From a checkpoint of a small transformer trained on Wikipedia: vocabulary 32000, learned positions.
MLP neurons of a small language model. Each row is named by its layer, matrix (up: input weights) and neuron, and shows model dimensions 64-191. Each number is 128 + 24 x the weight over its row's rms, rounded and kept within 0 to 255. Numbers have three digits each.
Before each neuron's rows, "fires after" lists the tokens most often just before its 100 highest values on Wikipedia text that the model never trained on.

fires after: " the", " is", " The"
L6.up174:139156117127144119163120100111096154152131126111098131138141114145122083157124175125124157143115125105151144088135124110140121137124095144151140113108131125098122178126149141196106125101157130139169096114115142109107130139075126150125141125111165171144118110111180077112139101139089084123132144153155154140050119128095152111152098121124139152118121161191134120131141143124132153101116

fires after: " the", " \"", "'", " The", "s"
L6.up57:150145144139090113180106173140088122106140117096103104119136099095081107138102124110122127152132130094166113132143163152118137144126153114088120107106140102122132157122154132104157138119143107140171150129115145108135138139174180086084155164092111088128143068126139186153133156102101170107150164128164109121101115122101114123112105156133125126141073125129156107112108137123107132162124

fires after: " |", ")", "."
L7.up1385:127101135103127109153140131139130142119166144110152160141134142086117095088128104092132151153107128121119158108115143146105150156085074134138110107111146136135124142081118105122169087172158137133125144125125115120105152140163137089137106129106168071115135111053128139119103105109131108134140100155143133116152138134145128127123123191114156130126163176115132158102149125174146123125098

fires after: ",", " the", " United", " from", " each", " North"
L4.up1306:133125100099125116143193138124134145063145097119135124119121111107103140144177135135124095148138147147139120139080132118102127152155152101137178146102075156134135139178129123129128148104140100121167151164136113074139144130122135127118118085111119136149118159140141137127148082148136108124123123132138118114102101125158069137153140108119157161147075166100083122130128109136101148092168

fires after: " at", "'", " the"
L4.up387:132086131179120140168129112116140132125179128082122123146140101147101150152130102177108137144142072194097144113190107141093153118177088128108132087128091108113141154108106118136135115078118084084131134165136145134157093126125126118129132126130134097141099133143124155152124135122138086137118104153103150140132156148155129081111149119136175126147124112128096132144119129141116118159123

fires after: " |", " ("
L7.up1274:154140118113092123097124176138166118088164160085120176143133120066146121141116119107122158130108122151103134137106109122143165155138115121142156103079105169099103124110171091088138166150160126135209110176157099125123135108126117142099102123109167112072110108152085106139160150125141143088125144114143116177151158110131147123148107135137121092130136153131091126134096107115088143172159

fires after: " |", ":", "ion", ","
L7.up1408:137133126129148108161123111095088140136152148079151111096099155154137128093168114100152198146095122141157163107120124140089115160115130136113122106123126131130140160122120153149142149125103146094172156100158152088130105115141151106147099090153112144125100102123162140129151159170127157138122159147122117124147128080181137125127102117178173131144109117147103135141128123116145136119127

fires after: " |", " ="
L6.up682:127188108104114128099128143153164156108147111137093115144189134130213148111118140121141186124142121140116107187110115113172122124117120090136131142143115128140177156144140119166137140144132109139169175108131091143172117115152080108116162119157109160155122096161133141112091131094074120146103164160156128149142154104117145135140142132101119098149113150128167091139145103133150130120075

fires after: "\n", " (", " the", " Label", " known", ","
L4.up1228:136139081089170106113131156109148129119111153106113114063148140120141135155071135135156122125174125143161157112107147111161176145119106117126134128143148106129174114133130127150142133129133158117156127128147122114106115108138123104128119108152109101112189122144128102179153151117115135116136148117085086066127151131124093120155144091134116138103128130158105141121161128126120123144100

fires after: " a", " the", " to"
L6.up292:111098158085105129121182124109148150118107117115138134143145114133146119141165160118105138106171080099141164112087143138167124130163132152111137157120126139134157124112137132160108142119140129106084141138167118120133093147078136091134128114149135082121155134155127157148124126175113120121142134070104153144136100159136168107118159167064110149092107141189130169139126071113117129104122

fires after: " the", " in", " his"
L4.up910:153186090154118133113123163167120114108174145122148127108108114125154155104132128172121176147114148164121138150122151105129137140106087103124138145098146133132128134132140136157134138141152138114135168143163073140152118100125153122120107151127102133126116088150124179097117153148102124125139151130111124117105160111079137149099158150129145080169142142115146108085137115149153146088128

fires after: ",", " |", "-"
L4.up496:132107129127116131169127150082130189147111151135120097078133145075144186136153126117153114140110124098180167091075148143119153171138160123122130147086116135137139122124169130128135136123091147127146159141122102089161119111125109111166132142137157140136059123146138103119163118067143131124131126144098151095143161183110139130114143135161093112156126150108102116168113134147174119122103

fires after: " the", " of", " in", " St", " to"
L4.up1132:062117157125126115100128147137161170165187167123093069122121096098125093134107099150110128136139150113104104140130116122129156087153118117131075141096115152151124136128131100149125116105121181166128135143122080097119107132096152159140128158125138133136133127103136155109163154147158145130137199147120141147133116143109107122129127177161163121126113096100123095101145130137103150173139

fires after: " August", " April", " September", " March", " February"
L4.up228:111099107162105092145121132160119124104120122123144125130172082115123136081164117131189177149142133116154121146153116121100079142115085139142097141103111144145120124150152123114112131107130131129122163109124122141147078111152116157155107159146163167117083068130091152101108135148148081134154112150126166159150159154130152132110146125160139127048157166154155114139094166121176121106148

fires after: ".", "s"
L4.up1512:146112116122144163110137113088121132160115149139154143172138134131123069101157146126123130103142173095093140104151094095137121118113149101136079108137133141166122134143141127158076115160180139117099101095140140137101126119144118133124160154165153129182147133151106109110112133113141128144151100110137136138100132137124163111072127145179173131144085132097112083127103125070159135123131

fires after: " m", "m", " ", ".", " p"
L4.up1412:147139107153144094172070158151146107131127138143122118144125110132145155074106145130116149121169142125130166105171127115129159145121155099098117111130147173103125116116099061130088141124113125137167124094181180122153121110086084159109146145107145092097165130114161124099138117107147102091157100116126199144128135121139121109101194153135166109113093135124139142099131138155161112107156

fires after: " the"
L4.up1086:129114111162138121098134083082105123107146137101129124102135133122118112101090106073172153137122157136146102171140106148132109143142081140096123123143109105176124120100109126153117151145115102144131151103100139090132120151152111149139131144139122139131137107105092156170140130111120121122134122138137157107092121143161107125063135122111134142149108117177105161127146136121139094117066

fires after: " in", " of", " In", " on", "In", " K"
L4.up1427:103128121122107106160103147109109098107109112074141108090116137164105119125115134095148134096146146133112161136149142128159145134101129081146132079108130150112139132138159128169175115094144176139166130130160135137126142125112111167125093130157111099138108103127113104125125113083106149122124116138135149114126112144082058109168108115125118114144099142129130121125103119141108148129083

fires after: "."
L4.up1085:112146109125123154110165130154075142118087145114150138101095109121132153145129116080144096142129106136082177096135156140120179149118086092078168088124133110081134121151103171141185097091136136094133110137112127116146129114116150089161134144116168141110164109106107125111125084120135108099109132086103080113110117146169125112120140102189117146155133136153153143141144086092156141146108

fires after: " on", " the", " P", " off", " along"
L4.up1448:116145118113115136148112132133166102143146116103136134128129132119108093114147155200089107124138127145173128181138096094147114123149074143169084112139148143169147133112108090145149136120144145131136082130118129123088096136146137119089128134088125171125112154085142187150102153116116107117111115120130149159142121140086125120169139149106148158101102130105064146115100129143102088121117

fires after: " ", ",", " |", " \"", " by"
L4.up1068:103144144160131156159139154122127110123176116115085108118155192121109116113109109098136153140166115130108172097064141138134161153121132162117094128081137146163121135112140126119115159167121157099142138136122103114053119157140114111137132108140083130115146173141134117133097136103150159084117093137091151129159133123150123139155178104155138104178113131116143128152160062042121130126090

fires after: " of", " for", " in", " to"
L4.up111:091116095132110157140148159148127162125180171106098114114156191092145124129140104117143152133158149120126109121121143142113133154098127109109143120131109122145147130087130104167150144125133153150146141120126105133096124159135180133144090132096133083155095168132092123110109155084174155146138092122133143157116115125143102145125129164112165107141166123095139115119103188153092127144101

fires after: " |", " during", " During", "During"
L6.up679:124156119111110131186132112167092099098163104154126142164142124111130080128104104149153133151114125100106095123127139127131141109142107164118099165124157128105125107155127111147099137156109133124125142123154105136152085111127149138133140141103107139059127140075109114129097116127105121084125173125123144155113121164129120161117120111133140108128160167138110113096108166119121129139107

fires after: " |", " 6", " 5", " 4"
L4.up1284:093143125097090136100078099109154086092118171111105108113129140133089175135126108130090148134143111131103099137162084171115123087112156137109143169114150136133122119130134133141134089115123156085163129068122117120141114130092151111088129106061130148140129116110109110143186125157158150146121102131084081155139147179131123089101114115094165116104142099101144117187065176115132121163126

fires after: " at", " by", " from"
L6.up64:159125156122173126137123168141147117096127133150142115122125097132143124134123106118126124157169140078106132155094126136120142164091116082155100110068102175158131156119121145153120174143106159130154128154098126152113164130164118137154153126115125125112124139092078146130098163134124112129131137153098132106175101128114114156138137155113138165062089119160129134154180083144117144113105

fires after: "s", " As", "as"
L4.up1368:115147146114107146137131095169111121144099127147127108188145153183107143127128065131128101140126130152126142130181169134155116153158103125137127094142127127165113125145084106143113068167108147164155124111127167126126112136097124102092109125137094171122130146135133143135135138107110097117148127110159116148141185136130111183158119161153095117139115107104135131126143125137148105138155

fires after: " to", " would", " that"
L4.up40:154111110166107155124137134080119128139153161096115073135075122132110140114124090155136145134113100160118133149116118140115126122128122164170085109164140136115115152112129126139147161138111106133109121106149140104130119042124160135081112115142146133114125147147103137096151135163122124139151118115124133124148108150098119072098109089151114107171108107141112121147125126092105170127176

fires after: " (", "\n", "-", " \"", " "
L6.up181:156169150129137127139140134159127153163159106127187166154129133187119111138090109145125098173076120103170171103134090119146136108102186139164144168127119110100104117115125122123138125139134120162120167090132132127118133104142109151157091157095154140122140151168107103102128150090130093131160079113121109142102105120145175167102133129117092157121109114115151144100107150095149168135147

fires after: " |", " 2"
L7.up472:150110126098139130143131163108122090132115065141162159089137108139131128081162107119093129119100102136114118157126115156087121145161100151138124153114143102112085101104106109120136133134145147138106138157152127130133156119124153122115087042150128130126146143143124123134122151166199152116130147123124080107116168097123126146138119087060067146110141127135134111098114159161156166191128

fires after: "'", " on", "S", " the", " U", " United"
L4.up1273:131130158129102127160128133158067129157124109106122118124089115139135159114134156090113122129142147087178135112112130128146141122129177138145100130125099152106137167135134072166130116137167136130137084142129142133120152116109130140118121136137169173135138124148126099116069135129169119154119128157121108103105103146105106129206104138135115138097144125110115107104104115146107075117140

fires after: " ", " the", " |", " —", " a"
L4.up253:168128136090135164123094137139100112134110141113127135132123179146147138106080098175134102139144127134123162070132158173126083143094121127141098147153128104100143120096135117132079110125147099122082159144088123125149114114154120117069146084069122126190100119121103095118114093145076116117134179103128124154131146167108153125144106142134145167147085151095107139152124091121156139132091

fires after: " as", " Released", " on", "born", " Opened"
L4.up286:103154121142111067150142119124189093137133137111172093092135115112127145147065136135136146103165130107161146140140125117144072156112121104119119101186116160115148119135133116095140106135133182120176108138134097137126106136174119122121118142129116152137151153102135127148156133102135134137125118119127169143138145133127131144098114147139140124123130126112094096128136138123140149127110

fires after: "|", " the", " University", " |", " a"
L6.up1389:119147134117112125130119146101135130155112105130110105112120090104085088156135069140111120159170098160091123123166092126178119131148150125145114128154162122110139147104107128122121152101179129113133121131130116172081131107113161139147106141086102154121160074098147124173111140144119176126113163120155150156094134136112141124109099127108123166154149149102115148097131138103099151121146

fires after: " on", "On", " made", ":", " of", " On"
L7.up416:105126156141142117111114130116124134132124147145157165087160116135117141164112102143135134120150160137128122138174128112103120156143140125108112148138134136130120124164119121129106135154106120078131167150127163157085141137127117125097125119140097132113162140158109191137100144115078134129139124155123120128136145169114102128178125133128106112168141117109117148131074113097159143140095

fires after: " in", " the", "in", " |", " to"
L4.up1513:116099113166090110164155154145136139126123092123165087127140159152127109124125163098147111134135129129113118141101127110120132114113144100168136105137098138138153131097111117133163133125131141165131182135130093084147135120134167091141132134109164109151171149110094096125119141086101116115174116087098139115090139101136120097084093174133119151186132113093181160139175095124140121153219

fires after: " of", " in", "-", " \"", " for"
L4.up1019:150102113106116168134169150134160116154133168097135125126160154099131104132091150137137088118130165174139148125137109136135122146116130102161133139099118144149146127129114156132146129097148179125106150177166148135174160135143120122142103098122121141147109157117148109153165112107109121099151127153149148103149141152114105146172140102083146103179135133140135085127090126115076145157105

fires after: ".", "==", "===", "\n", "s", " \""
L4.up820:110092129107172138153164146143143152127126142079154100120096165120111099144127144147152153162109138112123130126103169116091119109155118116136130131182153081153111119136191109068155131155156157169209155152118120075107128122099136119128173123142068100133084137109123125119117096144077109108132105119176163102155134147126170136129136154156122134144139154130145148142104088149161161124131

fires after: ",", "),"
L4.up846:098129083129120165157156176163104143070128156134153118100107106172075149191121095102116122111102109092110082114140071088108176134169126113150146104128141125107133152138137128117129126132112132118126135129142121112108091134090124165131156108138103134096087182131134118167140117105132160148135093147136096146155150119101114114145172123154112156149145123133073117119099101123149141103114

fires after: "\n", "|", " The", " "
L6.up296:116114148121150147170108077160096126173117103146114141127140108131131173134130126130108108092155091127126125134154110164132138146082154091197148160142138131129156126126086158136125098153115171126120117147097093136131121091162158169140121086123153100097120163116136119104081137116155123154152122095137139119143147125146120151141111123138156124111139121089141175100145169133127119139150

fires after: " the", " in"
L7.up494:133124123149122139111131142111150115120129176099140155153144130152085101150124172127136127123113064110164162163112176167117096104155122114133090155123130143102140118097158095164117157086118108125142125171146132110128110161150199115111105130113140133134145120122138118118115154135116111117146143117102109138111117104113109163137090098127146159142096131107120110125118121111133112140113

fires after: " the", " as", " was", " on", " of", " re"
L6.up1143:114141127115130171118148171143117151141088100139111136154110125140098129143148123139123161163121157141122152078116174091119145136139127138102144155162105159121117105158153142137096076145156104097121113143153100097128130100136141165195088175155124146124105146145104147165141145087145142116111108118128144098146131138163168152150074152168133126128112090143110126140131143073110117071130

fires after: " |", " West"
L6.up1471:117159126123132120142146124125141146097131092110162143129131150098131126091174154128100109136117141114160155163135103132158135134152131137140149122138141167129138118143124122140127174146130130143130118097116121106113140139152143131137123145096115164098153076162112158101096127089108083114108128149164123138118170115081103154151102114127094145127114122112204106143134090098136141118153

fires after: "-", " (", " "
L4.up873:128079138088092136166165135145140127134148134135186099126194167155105094118130179157123159102127144132129107133112118093085170110119134135114107128131160130154142117093120131101109145143170141133138091135156172113126115098116121105194083091092110141114106117110129111169124105137096108139098122122121108118137135093163112142132097138118160160109137126071134128117153103111176149135125

fires after: " the", "in"
L4.up435:150134102146105140133121109110113139139131063114150123148150145148128132135110100128157171090147149133156154113132109158127105147112134125127084138141091131136135136163090097116141114143114074128162160096104187128147112150104160120134147126157137073170193142093094146154104138142096125146129171142122141153089121120143073144150105104130130098108122178136182084152173133126140099141124

fires after: "|", "|---|---|", "---|---|---|---|", "|---|", " the", " his"
L4.up1219:114108110105128127141073161186145103106108110127099131102152122103126114127105177181115118127142130102098096104159135113156158128119086122131143075143159136138101153143170110142108139110133128138137177096088114102108137149117137149135113097119131112137108139146122140109115179152154143127177133153136120129096095126183165148149144092147084171107121130128081139158149159085170134152136

fires after: " the", " ", "-", ";", " a"
L7.up1410:125148131152069139138107104126105102169128139148121108112137134099099125139131134140139073121175167161103088159124130146154132124098140108139140087141129121085068082150151134121125177132160166094137140140127113126144143119124154140149099088101143114119127126160116130093133158182136104137154141131080174148125078165146189174067110162110152123139174168103133136125121132133109110145158

fires after: " in", "In", " In", " US", " to"
L6.up1060:146098111102127135097118149136119137099147078090106133163135141158138163154047099102137110156125111132157121184123083163108173167184140111108130156116111117130095098135148100148126127147106121155128137139162116159099047156134100173084106113155080098121071173145111105121154140113104135101152115119097116131118103123154116143107100118112122130159150168135127125099130132127137122135137

fires after: " (", "-", " \""
L4.up131:113121104170123137145151123133155134160129127100088118150126174099123082163121090118147145183120129102136145121156104179123136124127137121115100136117142163117078103154098143157121152090087177129145125137122120109120148131169122150124117142097120134143107095144147184128141145116113114128074088065151115145156119159123119125076121153147151148116136104145088161104113132144134102113103

fires after: " |", " Q", " \"", " ", ":"
L6.up545:130136131120169149133122172128119121143144152136153100165112150136102163100105167143178150137121136109136140101128142158101156121100086158135113115123164162116141133109163147141136158116165124155141116089126143085132134083124139153088128153141096090110090147080142087085128151141171121103086107115126119101143135175093147145185117145110149103120127145122120151106103083118182158117120

fires after: " the", " |", " of", ":", " The"
L6.up477:139114103166105139118123117212157124122144130109147117092139152150117109126176121132136155141138128101151201087123125117126163135173189124129147105132137118137129123089133092174168152119105132124170132100156138129138122153092153115143129152126133099108142131141106112124084114126120141161131176118130116102114135162091107102112130107141140118138135108099140142124105156082090150127096

fires after: " on", " during", " of", " in", " at"
L4.up1358:115104142131124111120132119152131134123133123104152163163100170114170179107099103160159175111159165110076156148104138138131131146144159112124119177142093128108119134130131110165107156128170101133166134122141068132132108121141165145159107110164165151126152079070158112117108126119111156135133087144159134095084142089074130151108114145110145129105112149111132140130089111141085078119157

fires after: " one", " ", " (", " 1", " five"
L4.up267:099118106135106172112127142106121092188098091167143136126116132158140159135121158093111144103062135102125141124121109092087088100089089132109183143111151141167118138104147171116138148124146139154148119134123086168094134106124140145166118126126087118149157077177115142139151137120106124096139106130142133132133118158138119139104125157118097180156120113146125128159085121133108130133125

fires after: "\n", "W", ":", "P", "Services"
L7.up1179:111118111141114121163109114067122157185146119124180108169118136104137153107134120124116103171131105122204132096110087173144163157096157147159106078164152112139136123155134141130126134092144132110139146113104117136127134092112131112128110107136144115143127158134063142166150118095135122110129089136122110130124097128142163170153125120102075131091142113169127123123147118097084116206079

fires after: " the", " his", " her", " The"
L4.up754:102101112119146152161106159158109104108120135137124080152119105160129142133107137135138131155108109132159137143125141106160114132134123088149079126142101115082116149122108132145109149129104166128168119168116133086131082141077142144130141117132098105112144111127111134138152148118114128157110147157146175139128153128152168153092118134104127127117184117133091151143153136115137156163100

fires after: " the", " most", " first", "s"
L4.up874:142113127152112077147144073127119103131095140124143104123090166117117128153135096141103119124097115139147141063135115113111173161139128153148147128137093139141158124097102108140137137144133137116110156100114111094105120136130129115090166115104105137136100151174144100110100135108167120108117160136140159159164118136119124118119168180159156108101123077173123139120140146145157127100134

fires after: " |", " (", " 1", " a", " was", " 8"
L4.up646:097126101128106141107141169128106087102128107119174140119131121102137150173098147138110129106131146092103106108130116134147150120163209138152136133117108106143151138141155124106135189125114116190138136115121076107175160131123100149153147108129106157138128143117150100154109146120128112087123161143119144159129119105166136133139114149133132128070161137162152134148124135162068112125119

fires after: " |", ";", ":", " ", " Platinum", " 0"
L4.up431:150115129143108188135142081156174110141141132138158133132141076091113170131101164144095155146135107100138098125138117096131133114125131132117131154140166105140151134126095153122121153125067117121130085136140087113122087086106139144132106117147101114126119098108127151119114172137119176120098089094110142119125147155161140152146147129108131130124149092134159151147103119087106122138103

fires after: " |", ";", " (", " the", "langle"
L4.up897:101160110100134175130123117127120131116152143130165114149129171119125130136109070116108180126131151146108154141134102139110144182068136130137143143111165116148115108117094151156156144147063141148129153156100129133149126149121097135145126111126101132106071149159159120093154116140060142123156143145145149131137133129123073113120103131074153159127097072123134132143154108115121095153116

fires after: "-", "\n", " was"
L7.up1420:081163127112176123113140088152133077121142150175133119123140119130126123105140152157132095095137155147084117105129140113137143109138122129156116107137142111196128157137108146141121129140124108122109150117114147124105095102125112145128103150129116126134146192115129108135133141129178143133126165124121127117103122071106130146111148124102131127159172143116135099097124161124133110167113

fires after: "man", "rum", "-", " graph"
L6.up669:122142129116161108155072158124165103144135136098154113116159120130137107110118163112162183138124129088138128115153118124100136146132145120130142134141137118117076081132105138153108107116153187104102154094133106113127167127147153116122144102114128113114167101107187135126144158133113132121150155092181150131129124112176147115118127152129148123074110146106093138134114125148141114162152

fires after: " the", " in", " a"
L4.up536:153108087168120159112152124166136101075150143123113128123103131117125115109097160145143174091147129146168094117129130159132147122183098117141152142135150099142084170155140164152143114132141138119118170132134106119157089128098107133110109153122110089132155134145145185144139135126119092089115124145091111113145099110107140115073121129089124131178135127172104145132158152120110144127151

fires after: ",", "),"
L4.up1241:103134097138159142125108143118157115106090155109140126122099147117088115175131096094098084110143128119094153127156108116157137150130093061128092121135099132130145133146160106130109161103107135137153172126128084169102125133124120124121135094133148166129130146147096113136121102124084181118127132092152136107137105128125157108149154194147156109089139116120167123103112120084102153142108

fires after: " on", "On", " On", "born"
L6.up972:122145156111145105149124117151174134128102145140123074124143155104138161110103114099105138099184148132150093155138111164123115171149103105090089118143127154145128083119107092116122125115134150126119100140156125134104119083128155143109122110118150143095110148061149049164094133128115088095154095155121143106108108147134098142145152097094137098095127117118130159134115132115135108132153

fires after: " |"
L7.up1258:120116135120149146155115138153119156148123098114124113178170142090095115130109152134099156140147119156166105133107099144103074113100138149112124172150113150148149135095187127149108139108133106115113087136128126139159121122112122145129136086131138105148159142131140107153123114134158152094134126156108112156089132116129111087118103145159127143161156164122118119112102137098118163156112

fires after: " |", ":"
L6.up911:122158113095180131104067140128121089133135115104141117135117111119106149121112142096106113114129136158139157104090120153151100156126157134147120120121141110122110104112133123122150123121135109140115110106120106115130110119195134130140150115132109129112180103116140099160092121089148078111154131140137128102118152130128157106119137171133130112154120127051118146137136156098162106109103

fires after: " |", "|"
L7.up792:153111104111077099136137099140181132139170123125162133138084176158124160118093097125107083114149119083114153095090097140188130161105077086081069179152125121151140108141131143126131122153175131107173122129120109102130165090121127135125105111108126127093118132109146103103128088132118116118094164090129140141147137110118113112121105135112123137142159124177106132117116191128146097148117

fires after: " |", "."
L7.up469:126130121103121117091096135144128168099174161135123116145089140089146127119145091088114117166149074148099128138141149121109146144111123129139162117110124154121125139134106112131110158159134166058176152116113111139129120132082116107107146081144115094125156138132128141130137132122100087126071122122148117159133147140133084122112141125127135131135135125111120163121084150119124145132140

fires after: " the", " a", " average"
L4.up489:185137126075125115119124086137106143127142136108148131137098141145116155119131126102129144168141117109088133152206134151145149118147112123160146143147130105187120124166085116114150126115162155150084132136127124117146087130141142141172118134142103115154102108126189117153125087167089086105106170146122110126124148131164149095117165120106133143090124132165132092174138099145136096094118

fires after: " |", "|", "\n", "|---|", "==="
L6.up306:104116101124156150086167158144095062092116128102123147107186157083136115116094163102129154142142153159132104115058159171095124130181124136101127168182130130128117140143097125123113116111163178120133170140129142145087142160181125121160121133142110105144112099115087153110120054125140077135158145092148167160150144160125063116133120095125137121145137123148129129114117152126099166128122

fires after: " |", "\n", ";"
L4.up264:139110122117180151136149134105146128110134085151169123109113131140081161102145129119117153100134089127135086121101110170140117134116106118143136139104099152137106108166117120163148209154145152124127104122135136091144166062136143199183107089149125139078141154115100112066129114123155124135140134108126177112111107107091080139135121119128160146126110178087125140171135180163108130167099

fires after: "-", " Al", "s", " Bal", " ", " self"
L4.up1253:123121120116119141121153121145123147142087175147131118168146182158134133153131097098100160140130126109155108097158125140122128114116126111103124128147099129099092126110090153093144155098128123111142152117140158167128132106114078145075158102148133105134127104146121113138107127101129110098113076098183133144134148132131113158124104127108129131134114137138132133124111143132133101106140

fires after: ";", "-", " (", " \"", "\""
L7.up882:151092129120113153179196130150171154152111101081126105154116172109149149138088134135117149099125116128121123122100110117133156141134132124075084138098096128133103139158161166098107094129155114087160099128078132108111110091113138129101138136152156122086109125084123097095129078136146067161170088100174093138121119078124156109121132147093128085157097146175120087136113137133121149134119

fires after: " on", "On", " a"
L7.up306:121135144119124152098163097128160096113133081120182144158134083139150140133131120153149117129125140097160165174157148162131098131144127121143135164088115140141157117125146128128133091116121152150106116149127089107101059119156115117116139108106121162091105114085138134164127141108155125126104132120140123158113097146130153125140111162120117143123143131175116157127154116189099156140123